Weights of a small transformer language model: 903M tokens.
MLP neurons of a small language model. Each row is named by its layer, matrix (gate and up: input weights) and neuron, and shows model dimensions 112-207. Each number is 128 + 24 x the weight over its row's rms, rounded and kept within 0 to 255. Numbers have three digits each. A neuron's up and down rows have the sign that makes its largest values positive.
A block is one neuron, or neurons of one layer that tend to fire together. Before each block is what it responds to, as a language model described it from the Wikipedia text at the highest values.

Responds to: Before numbers and years
L4.gate214:107127133107143140158130123119149087143181100111173113111121130090111112148139107145083117117177134185143112157138104165118148081149157133147103120087131105146123131108142140108126181110126113144141143110103117144160112139101234129119095149143153157112130125151128114165134140101140146128
L4.up214:112138131115101149131129111110150129103100109131100099131153113108120142128098119134125148185174126109132160164192136164098123078121129170112165132136190119111041113131149110119083092131123084068152173096104097091154109176145159174124104138089098150122116114126140117116128092118123150077
L4.gate572:090119122138092155161125145115145097132150124129143097153138156102127112122134140145118091149168089127182148130121129123169128114054116179117101133144110193165108099152117115142103149127156133122112115151103128092142138103129103139098126122144176119073143161138147124121115112095152172131
L4.up572:122128148148100114126116122114135099186114164097106096142142162132118097118123136143114122151140082121127095129128147104088164156109143163097106122140123135119125108161139085127137104102138125125107130161100106140138155151118113113100147099150133100137116131152152130112096096171137164143
L4.gate1166:118062166104122150149143150128121167084144121182095115145128145104124091089130139095167085153162112108094149108123098110139141125135080089106092127154153123135101120157134136126125153151112148145170164174125140127123138147118143124062132144132147093132119108158161105105123073123112140121
L4.up1166:113123188105141114124119155154145119127081147125132152121085108162156130123110162156164118118136123136138151156137080132126113075136132149137111131149115104117098109147146115118111083131125139163113103123185137104097128106097151120159148152138166112112097163157179141143090128162129110140
L4.gate1247:137134111153115137175082170117097129122130122156167163160129119111124147129149159090093164149119100155107159124123119140139132156109148144076143075119118158116118095107178131154119117108161091134120173121099155083146135109169153144110118135120152159161149135172065134104095152103108110120
L4.up1247:160117120161170124095146098136169111091096111139087139153099188107103109138114104157102138111138140177127104147139128125092141101148094137148153159147151141126141147109124165151092146133119168134124090137097094117143134151128164129160121115099116148137113112133084081054176129153149120115
L4.gate1416:178159073119071120155140142131154112111140153179121114112149139153111148112114108101095132119135150147133127121107139157158149138133136144122132131168084119092131137170123158099180104115089124143149147163130106111162162150145085157106133194129110144138140111120119091109105097121150155113
L4.up1416:155165092139156142126141120125121137104092124152116079137132122141166124073106191148113130153126132122127113152103169161130115118113102115131184118149114186124165116133097157114134105172139137125153138136131142181108113150148135116134141157148151140103127084130141153140163141170114156092
L4.gate1513:114103178155146143134095083146118126132130169161116160147142139124128130156154152125102126154146120087171139133108119100140120118106153123125146144147125095112138100118092114109109153100149093153143177156132131084118165115177139116127101135107100107135108124118140124126119142082121132132
L4.up1513:126133124095124147115104102089115147074127083086156149118139134097135103140121117111119097135135123093148115156082098096130112120143148123102103139145132145100117113098125089096133157108109172109108134127117113118139103155137112129135107146156092119165133133163161138098091121122104171151
L4.gate1519:155103110130098152132134129153101178109095141135146089100103133150128172080133101134112117142127148113121124131114089132103126124138129134157150130140159130101152161092127149147141098096099130109110166081112118125117145173115135098146105180105115124140162111116104131083122121158137125121
L4.up1519:097127129137104125134091129149112146126111118141099103143110178122165087135114113102118113097166139127115148137140124119141134127143125134121143106103132105112126164153149124126125082142104067067112133114112142108144079131126155103101123153111100127122100141121137134138122124099117157204
L4.gate1907:121128101126142130117174093124142150145117147153139123123115135173109154107135096143139129163154127131160150109121146138151161122124135144160145150120141150134116106129111079154108128155092087116093146159100163109161117105112170139121157158076116104094167107162148062098113118126096143191
L4.up1907:112133110108165159146122127113132139111132113147104137095107123113148175105131130095151163142124134137104167142151134126176119136100153157125148177074113160095147172122089086121141087113121146081104118149093148113141101139126117113131117136139117090081161140103159127111124144130144162136

Responds to: Table row-final pipe
L6.gate0:205135119147119108110115141119116146126114132094124087143125124106100148157121146083081158138115115165101108147136079160140147126138111143133117113135152100179145110154117110167168133190146105134140101162146137148135125100159087097157092133110165115156142164133132136132126141137129124111
L6.up0:155092120130156126177153141071145122124124167122114094192111158143137125100147133066142104115119134106128134148047091112129121130144180164115140135107129128114111113133118137096114097161136126086167124113100150148109120139155080094134109111117177140177156137118167158148175106090098140104
L6.gate451:132098157122112134097144145094146151132133130136077118117128133142166177071143135127132150092133147127119137162091136172104155119121107106092076163017083127125117141102140089149162121158161136132114136102117124170116132140108128158155073105107148155136158143138148143132178150105086089123
L6.up451:110085129148119132178150129100130107146101126128107081112154091136145126141146126143114092123144100141121120129126151110152130132120154171112136125123142173144113113091133147124121155127112107167112135136099108144115151105164115128123114126150132138104139167153166108144124141162151144146
L6.gate730:143111175120153111146177145142124118124083169161085166157127116106098140119107148100102145131126166107143095123115159127124123133094159149109135092114195115105130112127129137127147128132115130110113116140157123125160115116135135087118143132095138117121095152171129192154144121123172120122
L6.up730:134121100122095147136112148103117118112122119167113131139148150146148134163140141166136111097159147157114135093103177137152119164122104137102092085115120100115119149147120108158096122149122148132111079112153111144159118139165151104088083143140135111118145193125147099150133112122101097127
L6.gate1981:155129197112139155103123160080144113116146151123143144093144168111122138113138120140115141163207144116116117186103134098116114128119111190103129137110106152108133115144119135114089075119072088133083123136132123099138125131149121135148104089072087094098186160069135124139138190138169139171
L6.up1981:136079138143103148130114109092131152120156159130150145140131155125189137160109139138143135087134132146157144149131118125131161151118069157125141121125131081116107136130104160146120050101093111091109089136111120102156131114140123108135075129165122125107151105169119117145123125087165104141

Responds to: Leading digits in numbers
L4.gate694:123099176166097129153137098142138095148128108124137134127170175129138162142117143149182157135105138136112146095181112139122097129138140133126116142094132063098110112162124193155098110097094150103106137126134107134146122161134137155078112152122119107125138134116117149118146147104090062145
L4.up694:135098147070107149176126091123107177095166145137172126097128130118155169150146119107133132127106118122150131131172123154157106157141120093118112110148111125132124097159151076120120120117103125130115162144096124126109125066128138145134106133182110138120104069122121099111149084164134122083
L4.gate740:095116068072154163119181117134131109173100179118130123117091152120163134125100122166164090150156119117112137134144107149156110143114112092081158145134155163143097075099099110148120139139129142093149102147104153086134135134137124117140103105163106153139129139164106113159134096132176113135
L4.up740:097143126139092125139145128150139131157092113170109135152115106131154125124144116144145092132126136153113138124114134152180113064118130084129116130122141128130099150116103134155136107150087111100148133171160091154175154116102146125110142117133163147085103147110141093117153116092123122103
L4.gate787:129108112134109170078135111148128120125111124123176095140174153161126128133122113141123119157070138111115119130104125100080176117133112120125126105123065138127113158173116093138124120162137137122115126084139084154126129129140094134135081108123114157157158105136135161154133134101135129090
L4.up787:136138092154153139166109150105149149157090125152128167163157133168128152121081101123140187120124146051128142142118173178128208121172126147128137117097126149110108134074189141140106097086106143112116148115105130125121091132106095136108120114117113144128115122137119143108157125142179123136
L4.gate1118:146142143145121137148173133126117122139091152158092129177164128140113099142126087146099134169140118144129123138166083153099121119108092082148084156099132141127143124111131141117132126090092104132114123107124132109128138099097109117104123113078131121130114122151129092150148114169080127118
L4.up1118:112125116134145070137166138108112151112146171133135109116075171154122152122157124145172082111141162123124175107137161104100161155108174107142081128120134090128127139143115150128092112088080137085132125117138126119132109079112109120106111122109111182125121089105123124129137173121179134129
L4.gate1296:086150116132135122121163104128101116149093183127136132122146092137120095096178141144117100125134107148152121133121100132116101147141156118147109086098112134123126118111138136122144180124110102128142129081091053117121142157151144117113129122134130095106170100142162140129111083111133128128
L4.up1296:125168111125128143134120183145170106173117152142162114165146127100155148125142142087133095115163087147166108101083123117139111134144146132083141076117090120131107098140122118110125131091154108136102170120111045137126160128119103126130111134127154120115117111143135145111141094141135152163
L4.gate1524:092116134096170121113139136114110117146114152133143139127180115097099086173136132159121136146141108106095131124123108124153133120171133121150088150100180135121092106134104088157156093113153102135148146121127120156124162104084127111125123119137147148111143120113092160085134138139149145131
L4.up1524:107137126167134123144136130111096138130131118117083146167088116086093119090186121127104147162146159159119123141142100122140152127134125117101117187151169156138152093127176150150116120129127098127107139113173083105106142105098149142144153137112131167163098191110144142144163137144123146159
L4.gate1921:101108130114129150070159128145092150127109092120093158168133136130134098143158156164137130162125139099126138135128165130128148102156135142158087144138143126092131109130103142140096171148113134156133095142114109136140140116124123147142119094131188158146152095133110135121153135113155120125
L4.up1921:145134110152097085117127163116109089139141105121118141110130109114125079123171144141147131121143141171097141150136113105135133141127129121105114135160134120122107111145109104140148155116127117125137150137184095173135164140152163106142093119127140165119157128141155149156151101136116104149
L4.gate2040:129141108126113117172122129094121134136116131118129113092088127159077097105181132134125132112132122121098134097125091149120143097088147108124174097152140129113122182085117128121138139107145124117062111131122056158177123114118130078142141140147097127147120145138101174104120138149124110099
L4.up2040:081136120145118118142138146111117140122130147118130131142152097119143155148167147139147147161113164161100111133155133168115091138146125098118154111156147125165133144107111107132138096128138137125153082116124109096082132129152121140118141141130102122104149112129122118182134088116127128111

Responds to: Approximation words before numbers
L2.gate535:112087089138109154131121114110090119099138153095107099111155160088124098081120115129120133124093098160111145124129095135098153116105116132154148111131145137117091108122135127129139136139163078150120158096130138102128127127133094132080106127125150105140145124089142054095097108125127148098
L2.up535:154118144153135121103125118112118118115121112081126116117142105100089111109140130120144122140135096129130121098125128149109143112097137144089164151123114122118089161145110099150115111165074104159107119123122150098064133170138127132089093161169136127113120107098138117111093156096133095092
L2.gate1212:100115172114139175146110088163132118154112126112094078111137166147143145137153113105114114130110158114152127114153159152149150137115100156168149136096174159133124125115142087132145113128131137105140138130105137094121112130101147130129149119151089147140146136148113130135122132067112137133
L2.up1212:109144147138122144115148122138123111118117152134117136092146127099152143131138083116137126113101169134133127163108109110102158145118140096104120124089132113118110164122148128130132169156143086128149144133100136119148150080122120116124112110116127114109140117150108110151150092095132087146

Responds to: Place-name final tokens
L6.gate177:098120136104129103111130148158061117138095108097126178119110093156119138136106117111131085153146152127112125133146119131140103146131122111165153095098153139122124157118139164154098159174076101172127078134114166150098119089132116117131093129132110177141132172130129132163114153133135130104
L6.up177:163085122101194151162096104152143107074133145109072134149121110056158113121086145117125109152121141123146173138116149200105132125141117091161166118145141114140110124110118159088134208124117157143131103118141120116107152068159135100170077138133144171157160149139135155114105158102147133157
L6.gate961:120141156120112106113135163118075115138098108123096108136162138061069147154140098127127125137144131131153150126117141143097095107143179142082128126142122074099102144137150186115117133129116101138148120113109124120129118136138117144117143102159144102101150138111118135105092120114149161079
L6.up961:181075119134105094137093149126100159156141136133175111182067146065108092151103116153122112131138087160146128142093175146148132142150117132124149111144103108128120081115170171137122135158144154152135130114107145139128083123144137108100132122090126129139163136113087121160150126124132117114
L6.gate1337:145092111068153179157158168147080103135093122088164138098093116095101181158129087134119133145132149123189154165147147163122137150140112124160115102156098108121108124076126123203077134119116124123133109153082174133158132131175096135143126141126111121146119168131089104125113114167204128127
L6.up1337:140123145132160170147124161107107147141102139103144140160132153113123151115116137146109096107167168130199118137134141167132112116131166139103106121145109153055121177118132138145165124088179153145102062177131127158131115114121133161125088085118156144154124141098112120116123103086111139138
L6.gate1821:129083173145148130179096187147071155161124121097142163083105149161052155137138154099127098131136123149161185114143143098120106130149125131114141126146094130112097123125116098144113108168117149174089107163185113144125106136163135111124120115118115094105144151135150162143109155160139120110
L6.up1821:133137120079145150135092131166116108127074117122139108131118105124122116110149125129110147104149095136138144144143183154088143111151126115098135166101078114129107117118099155151116128142114128147121153160108191175114108142143128082171139093112169088123149124126157114080122183184127112139

Responds to: City name endings
L2.gate1421:124136147109154139144141132138091098114099118080129134159102120067108134112169132095109144111172157121175116153186150109151105083146107169137096164114125127146172154090110124155116151142106139114097111092137170089127151105112148117178132130095099136146121143124146076132093115086149130113
L2.up1421:137136120134104161127178139125100128113113131157122144118109106067113142116122166116154120078144092118102146109095151139160091099141118165070119144146154102135135150086123107140132092125163117129129175138145125115135134146101147140187127109138133156091100133133123157124114111175115115117
L2.gate1941:132136121123168117142156131152123140136076094118161100116152123119127159106124163125075099141103122129121167147165098151141082097143108132151128125129149123173143127086130130102097154101132104155114096140089135122106135097135120119125173082125124140159150149149152091119129102113136116109
L2.up1941:136124133119141143108112165133141128123120115138131103085121112123078159107134165134127118129129111100141114128111146129126101116121092100139143068107111146140123096093153136087120134128149115132108138116125146119102130162138115144120174108115154138122121112135107121163132165127177091131

Responds to: Decade-year final digit
L6.gate770:095095112094104143117156100103164129142124157112133126168143133146130141127122117151117105121163132091175147105089106112134164141155083157119114112135145144083090119107090093145099166129101115116117130130109148123156156170125104143131152142130157131133124150131121151153119090110109125101
L6.up770:139142120115148160193118089121127171089134124104117098141142107129132152128163158144169126070118159137138109128120121142104187086124083131175108086129139087141129104113133174120077151137119108153135084124143142133168141102122117152130120094103109111105105126083170118116144119136137137156
L6.gate1090:114112169108153113122123105130094122129106124102093138174104168117109094137134152103134150101104141104137064147112150138113156132140111166100148099140119148104128166124083109128139105172131141106150095123169134108114129103108142118111087142123131145134127162124141105145123150095155089116
L6.up1090:173164186083154103086133092153144175144154115172106111120132133131171084157104102088184153124094102183123141137124156084087150132119096071109123096096079112137112134111131203135066101096101094118136137109103109131161128089135140158148120134148100094098133125167131112151129121119083152163
L6.gate1709:134105126139121137095149056150128129146104102115124120121139148133112131102130096109079148101135105168140201157129157155149162127108085121136098108125137113165130110133178174095155113134098175078151147132169140112097108120161177080109152195107100123099122110117097120134094116145119146142
L6.up1709:117127164122148120110125125100155145087092154108104171122118105127126151098081117149197136184114158087138102130162136115114118118081096169130171120150137140114127101152116179113108162152135139096134137129167103067113115160170135123135141157165125106142115144135095130135114141127138119127
L6.gate1784:124107096139144127099124111109137130113100133123129092120153155131127132129138142138083099133118108156168123148091137115152140174111105131111154121152106114149132120153113131136121116109115166115134116157130163142141152153102145118142115116181143155085149163165133092058114123126157117091
L6.up1784:107147159112139135144112101127168152144161104116127161132120108127106131143181121146132091112147133130123115108117130164121128124119171137155159130114111135128096114146101156118079076142148133096138146169159133128097124147108107093159094108099090105130111129079120129092105117170173175110

Responds to: Table row end pipes
L4.gate132:139113167118170119143139142162112133124140130096107066133103126147133145126138112139101186168151094112092145115139136145150144125139125128084149132102164097133122101163143148115182129114086170130121096168129161139150123114148131134122115117146163120118117141125151168121136133151133141136
L4.up132:109171125107170109119131157143076149094084155123085103117107141138144099125129097157128137137119101141143117141150108091145092161132103106093175151132093125131145090105137119133106140139139113124116116133083131115160131104139137142111119077145159121105118137118140103127135102110121137115
L4.gate192:163185113136156125111157138141140101149118130154143096099109107070123140109173170122161125107133116150148137112110136074158162131131106147158125100139114172135141147150148123223149149100169118144111144126079120139113137141158129134158090143178086127086101132107155070127199121121143152165
L4.up192:139093189095131142144140119097105107149102145105146157109142087101147130111152118116119187152135162156143119110139112102098152124138112151113168163121105154127125150133131130081138123123153099126125153152067122121128148188143176122170150161172098121126110148088085080111146143101162148095
L4.gate708:195125120154120155143157116135102119141120146132119142149114139132148144096091072176134152118158115154101132135102156150132098090118121140157149106145155104130126083136127189124111185139109165113115097154120133132107117122126124107146123158112127121136117136068120112139122111128137131159
L4.up708:141148111105142109081157144115125119146115150142173126172122109156137121147093130128148124152126145103117112129123116177116173123136124137083098136094130123129152153177145147116118185130113102165165102096082159113147118107117125157137115168177186151125141116113104163150143110124132107092
L4.gate1135:061152137153140125119089152101095134163149125108107154168151133155152159116157124127134119124150141106123128125135127118146149147132102130102156141095121185180147142139171177131130069177138142141126107124117157089135140100120121139125100122122124113142127087139128130125133126130099112145
L4.up1135:119124162127153174097135137139123186157097144156137204195112112131131137141142124067148087121105127116110182133150141118169144117129173087110110130102120139165112110121135154151150108169155117160139157155121143124099123110135126141144095112150122144142101092106119128137140151073131118130
L4.gate1193:108153138152137137141140106134123140120154117129120136155104106083115143122106119145138114115172112137096100146131138116115115108145155118111148139119169137142105111154169086143080151104166127145119111149129176098100096121135176163111130152172091110164090116099175136133134134118139160128
L4.up1193:128146121168110135100114117118108107115111115134159097154140123109116161128104133173181118128122147177101085142132115120100166111068120097101125098121132139170119129147133114170087165144158177133112124078139114123102107107106166119113137168131139164127109112121135170152110150183129127127
L4.gate1699:111150130109136155108172117144104130126161131147153169183152122093111114127139136154143117122124130125126120100118124160117117136126128143153144152138143165095088127145151166143115161151185115120089094132138139144116135164090122123069155144146105139110152154137100146117143146121159170159
L4.up1699:137135105140140163117134149159147120123108149157187127135149134134159124131150125161146147129138117159155147163141150142088098152130103118115125136120151149143143127162144109143139118091093126160127136103113105174104157144120148154150104163133116170057091098128127158131156138106085119149
L4.gate1947:152135141123096115107137140151145114167119149138186160142129108104121115121168158145152119125154125131100098173150116114131124085095127136107123147117118105138112131121183157115102101150095109123163130132074094090119117083138111117161121130142157138218120125166124129122132117101134155133
L4.up1947:196128120126156138143104136107122162118121113149114127167144145109154119128130135086154119112169122132113119131149092136099159118099095115134135143111102132179146103135107199119149110142126117076141096137146182097167173138132088141140108102141136156153154120144134116105151078129122158130
L4.gate1953:122137117125140161124103127130161154135146122090152114127119150119150081128153119141137156098156112117146117130139145074141163136127119125151106147109141127140159118109150136139137111128134132106127115136138112102135111100127112100147101149132104142128145108111106104117153134110127127126
L4.up1953:148135123120111160129176138127128108138126117114168126120113148140165095122108114093136128099147153141123096130159139138106150146136130156124085119104117119198094141103137124165134157135152125143134118099126082097130143110125147078149114112134127178125115165158136143175180138120093078139

Responds to: Wikipedia table/heading delimiters
L2.gate468:153117134102130134109145136087145132135123186132112128157114154089135141124131107099148125118141161157118088184113167151090124135093086128141125137125108106127144107140129138117154177166129138108146097148153116152102161135151147135130099155134126105142148150123137177116130133136140181143
L2.up468:158132164144131113111149101110095094135093127127098124092128149111092105144120097130185141123148111095130099161099153151136106156125064136178157120123158108146117102158168163150167162124133119116110103120127160131120160148140147181163119117204129080124186159146123081136169096181130131121
L2.gate1012:160113135164145120109121147143119094099114152155121165160112175122077131099132128148089092125146080123166113123135137136111156137169138177110100088137140166109138111122096079142126126144123107137122134104147110102119164069136163156163148149128117103096136148117135109092081140079132127127
L2.up1012:106131163089109122123123164146100098126108112095088133130127135133106109111115164148146135156129100123137130122163097129125135145129127148145190108136161109115142111136187117162078161135093157119076051158117124109105129150158128093125140146152132123105150119163109088119187151112177174131

Responds to: Mid-number digits
L6.gate561:116085116084093140128111094109159134149130113116134123118139175108106116173152136127145069146148095146114127152169087142142137118124127116099152103118158137149148111143126159157158123124194125132111130153157085110150081132146127151105142160170112081138119143125137147099151130148122122126
L6.up561:120134136142100127073111104113145124166151119113080137057093113164123136132078056155157093132147147099125158131145142168093141111127087120122169134101144117129136136116102121109140094079116160105101114118195131114141117090102162144123116115073100161097104157114134115180147103130126105136
L6.gate723:123109157146134135144066155103149149108102145134154104147126116182163115137127107096144104176109161133127123104124139122102113141122121103087145131105139121117123112139143124104117151119082163119169129084087108116147076183161131118114137133114120153143121158133076163098158082116100126156
L6.up723:115091108136108131127160133147103100133133152119128152111151117138156124155096114127096126090122119076099132092126105107122182122113138148136141116129063109132122146171128135142133164100122115106106139081174144130104161155129106126148130155135101163139110103152146088169097129129128156143
L6.gate1685:134107111107130167128103162111124130122109118139123139100113141092120139123126146151148142084075119119112152168102146179145139121171107142056144142150160146120130151123116115148159148121147089154136148147120140129115150145143116122177139145105096197141113190120140127048139157118148117114
L6.up1685:140154148154146170134118090100140117180101106136167119098124132092132111141137139131130103115108129187071151085131142129113137174113075112157103139137125127112085097138101131086119124121149123117162128096173111111147111074150162107131158089112145159155097117117156152151133121097127135145
L6.gate1956:151128132125130138145127140121141191145101115137144162128156123118134143149130077112129140145069099087119121109145168094136132087113128068123098088099095138095145107163128137131158113121110115150080152113152140124128122156113106142116129123158151146141126121117086095124126142130116144110
L6.up1956:147121121147102129098115119135132109120150146150088152158136152120151099142138113130167167177109105164119164160105110126126107115097155118133124137088102163130110150138116100164080124152111127089136110116091083147110090118150134136124132133126123184141156158150133144092157159132143116158

Responds to: Place name completions
L4.gate198:099118145098112190129131134175135145139129134133136097112126106149136155104124158112089138150089121140142131137116149162108133121170146120121140133109136120191136103111104162095122112105133153131140134126110130135111116162093128096169128118137111118154144169178106152102124193090109155083
L4.up198:144102122100135133139141119133097128179114129102128133113070104074112126096098152093113081078094109095105130142136110111122146147127090181124139152136124176124148157121116094114081131141139122128122144153099082112138102127114174137104118099138126128152136115120174086152107127169137121114
L4.gate410:147102106150137129108156122143126143157098148102142130113172138118108130136145112146134154169146119120150148098157129169147116122155131147092123109088123099126161113137110143137136140164112133148149152147178143176126110093119130128087139157111113111138152156109107102136117163129208165099
L4.up410:178119121100121113131120163091073147134102186120163150131080112118075147123148159100108131100100118124169127129122180144162126123135141119123142107099146154137115125139158130143121137145125155141150112169133119121141121116142093100105094104143148109114140135139117127095084142106132121138
L4.gate695:133168117122155104111151108103094123160151136076151151104109133136115130089171104069145122142139094118149113117132143123096097127169167114152092119095130106156096103132149136142102106131153103167143096117111072095117137155147149156170119091138145115156152116142147141168119120089133129157
L4.up695:173153107098152065113133104115121116130125163129141108108083139103119131139107112133165146142128145123172109123112138149149125112155137119161097105141137120161127136117110139147094160118150086189130082129132083092112203126130116144148158106157138128104122143127137100114085136100131187149
L4.gate710:079136131173089109134117124105122125115080120146144134127102158125126110118127151119124199101118067114118202134123195134120087120155142146093104156113149119160128121122055139108136140124122163093154136163106124127112156145138090108127134105157093114133093108111101120137161108110172104165
L4.up710:110112124112134187068153154128118145148086122122127080159106117061125116114113140104118143158125065115145163122130109066097121141127128112108098123124145126097134119147159092101114098177105168130111127129108118114136150127142112104152148073133140114129183103143135135108157133160142111125
L4.gate830:119123129125134141160125150126099149140118083124117149094142090147098076095100107158129109152135127075115092103118161109116092164172106172170177152135140113153144089135117125110124087130068164148122100153203133155114144101084147148115147104128130155115107105107193134155121113135146155122
L4.up830:137116128162139129108144130155126162120145168110138181107149155127128143088146113130122166123134108106191157104144168105095113120097171181135123116121113118110114090149153096127112133106129127154132136091154106139116111121154133137090125121149120088144152099118124115159125126106150144144
L4.gate1753:113096143179114113104122132159109117148150131109118161142112115136121124166108121125107169076108138123143129092085158077131093122152139124110108109114091105090138152141122153145110150154149136112111134092094075125122129102082111130119097134121126131087144128110110126130131106123126140112
L4.up1753:147162148153129172185109149145143122083131135148150169103089147133177135122126075147162131105131147090118137123101110117116080094129143125081157137130117078130160116172097096133122137140137149149161148184109109139121130104108078109121126170154129074141117088132134105129150174128114136127
L4.gate1833:151151146136084180114089093124109153161136194139076141100143112097143135138143084146134100076128198124159135106168129110137126150107112142118152145094137076147159147120151121121085158168098141128133169158129139112123143144130119111147162120130135150139101097095137056121116143105143163140
L4.up1833:162089150142098132138102129133103170132148152149096159140154124143110109153107128121140112152146148134118138188144133102142158107156124166124134137121115124137090134116114119099166135135131124154163147164142092161115156144141093146131121123116112109129126155136145135104141104151151101148
L4.gate1986:163119121150125213128114138140122117136131136111143141140121097159123123139122140123110146082141100105134145073122163132102137121145116100134159126131150153143098123154112064121127092125117117162175128140110079126124132148127083123117107119164119129167157145122154175157116162114092142070
L4.up1986:136099112148122115130113108144128150107089109126144102077132133137106133135147162143120099137140126115186178144124110153134138133104130112104101156123155174123104118171130145138151147128157170158153138141111101094092165160098149103111150147157125133157137108109164147091093138157144137135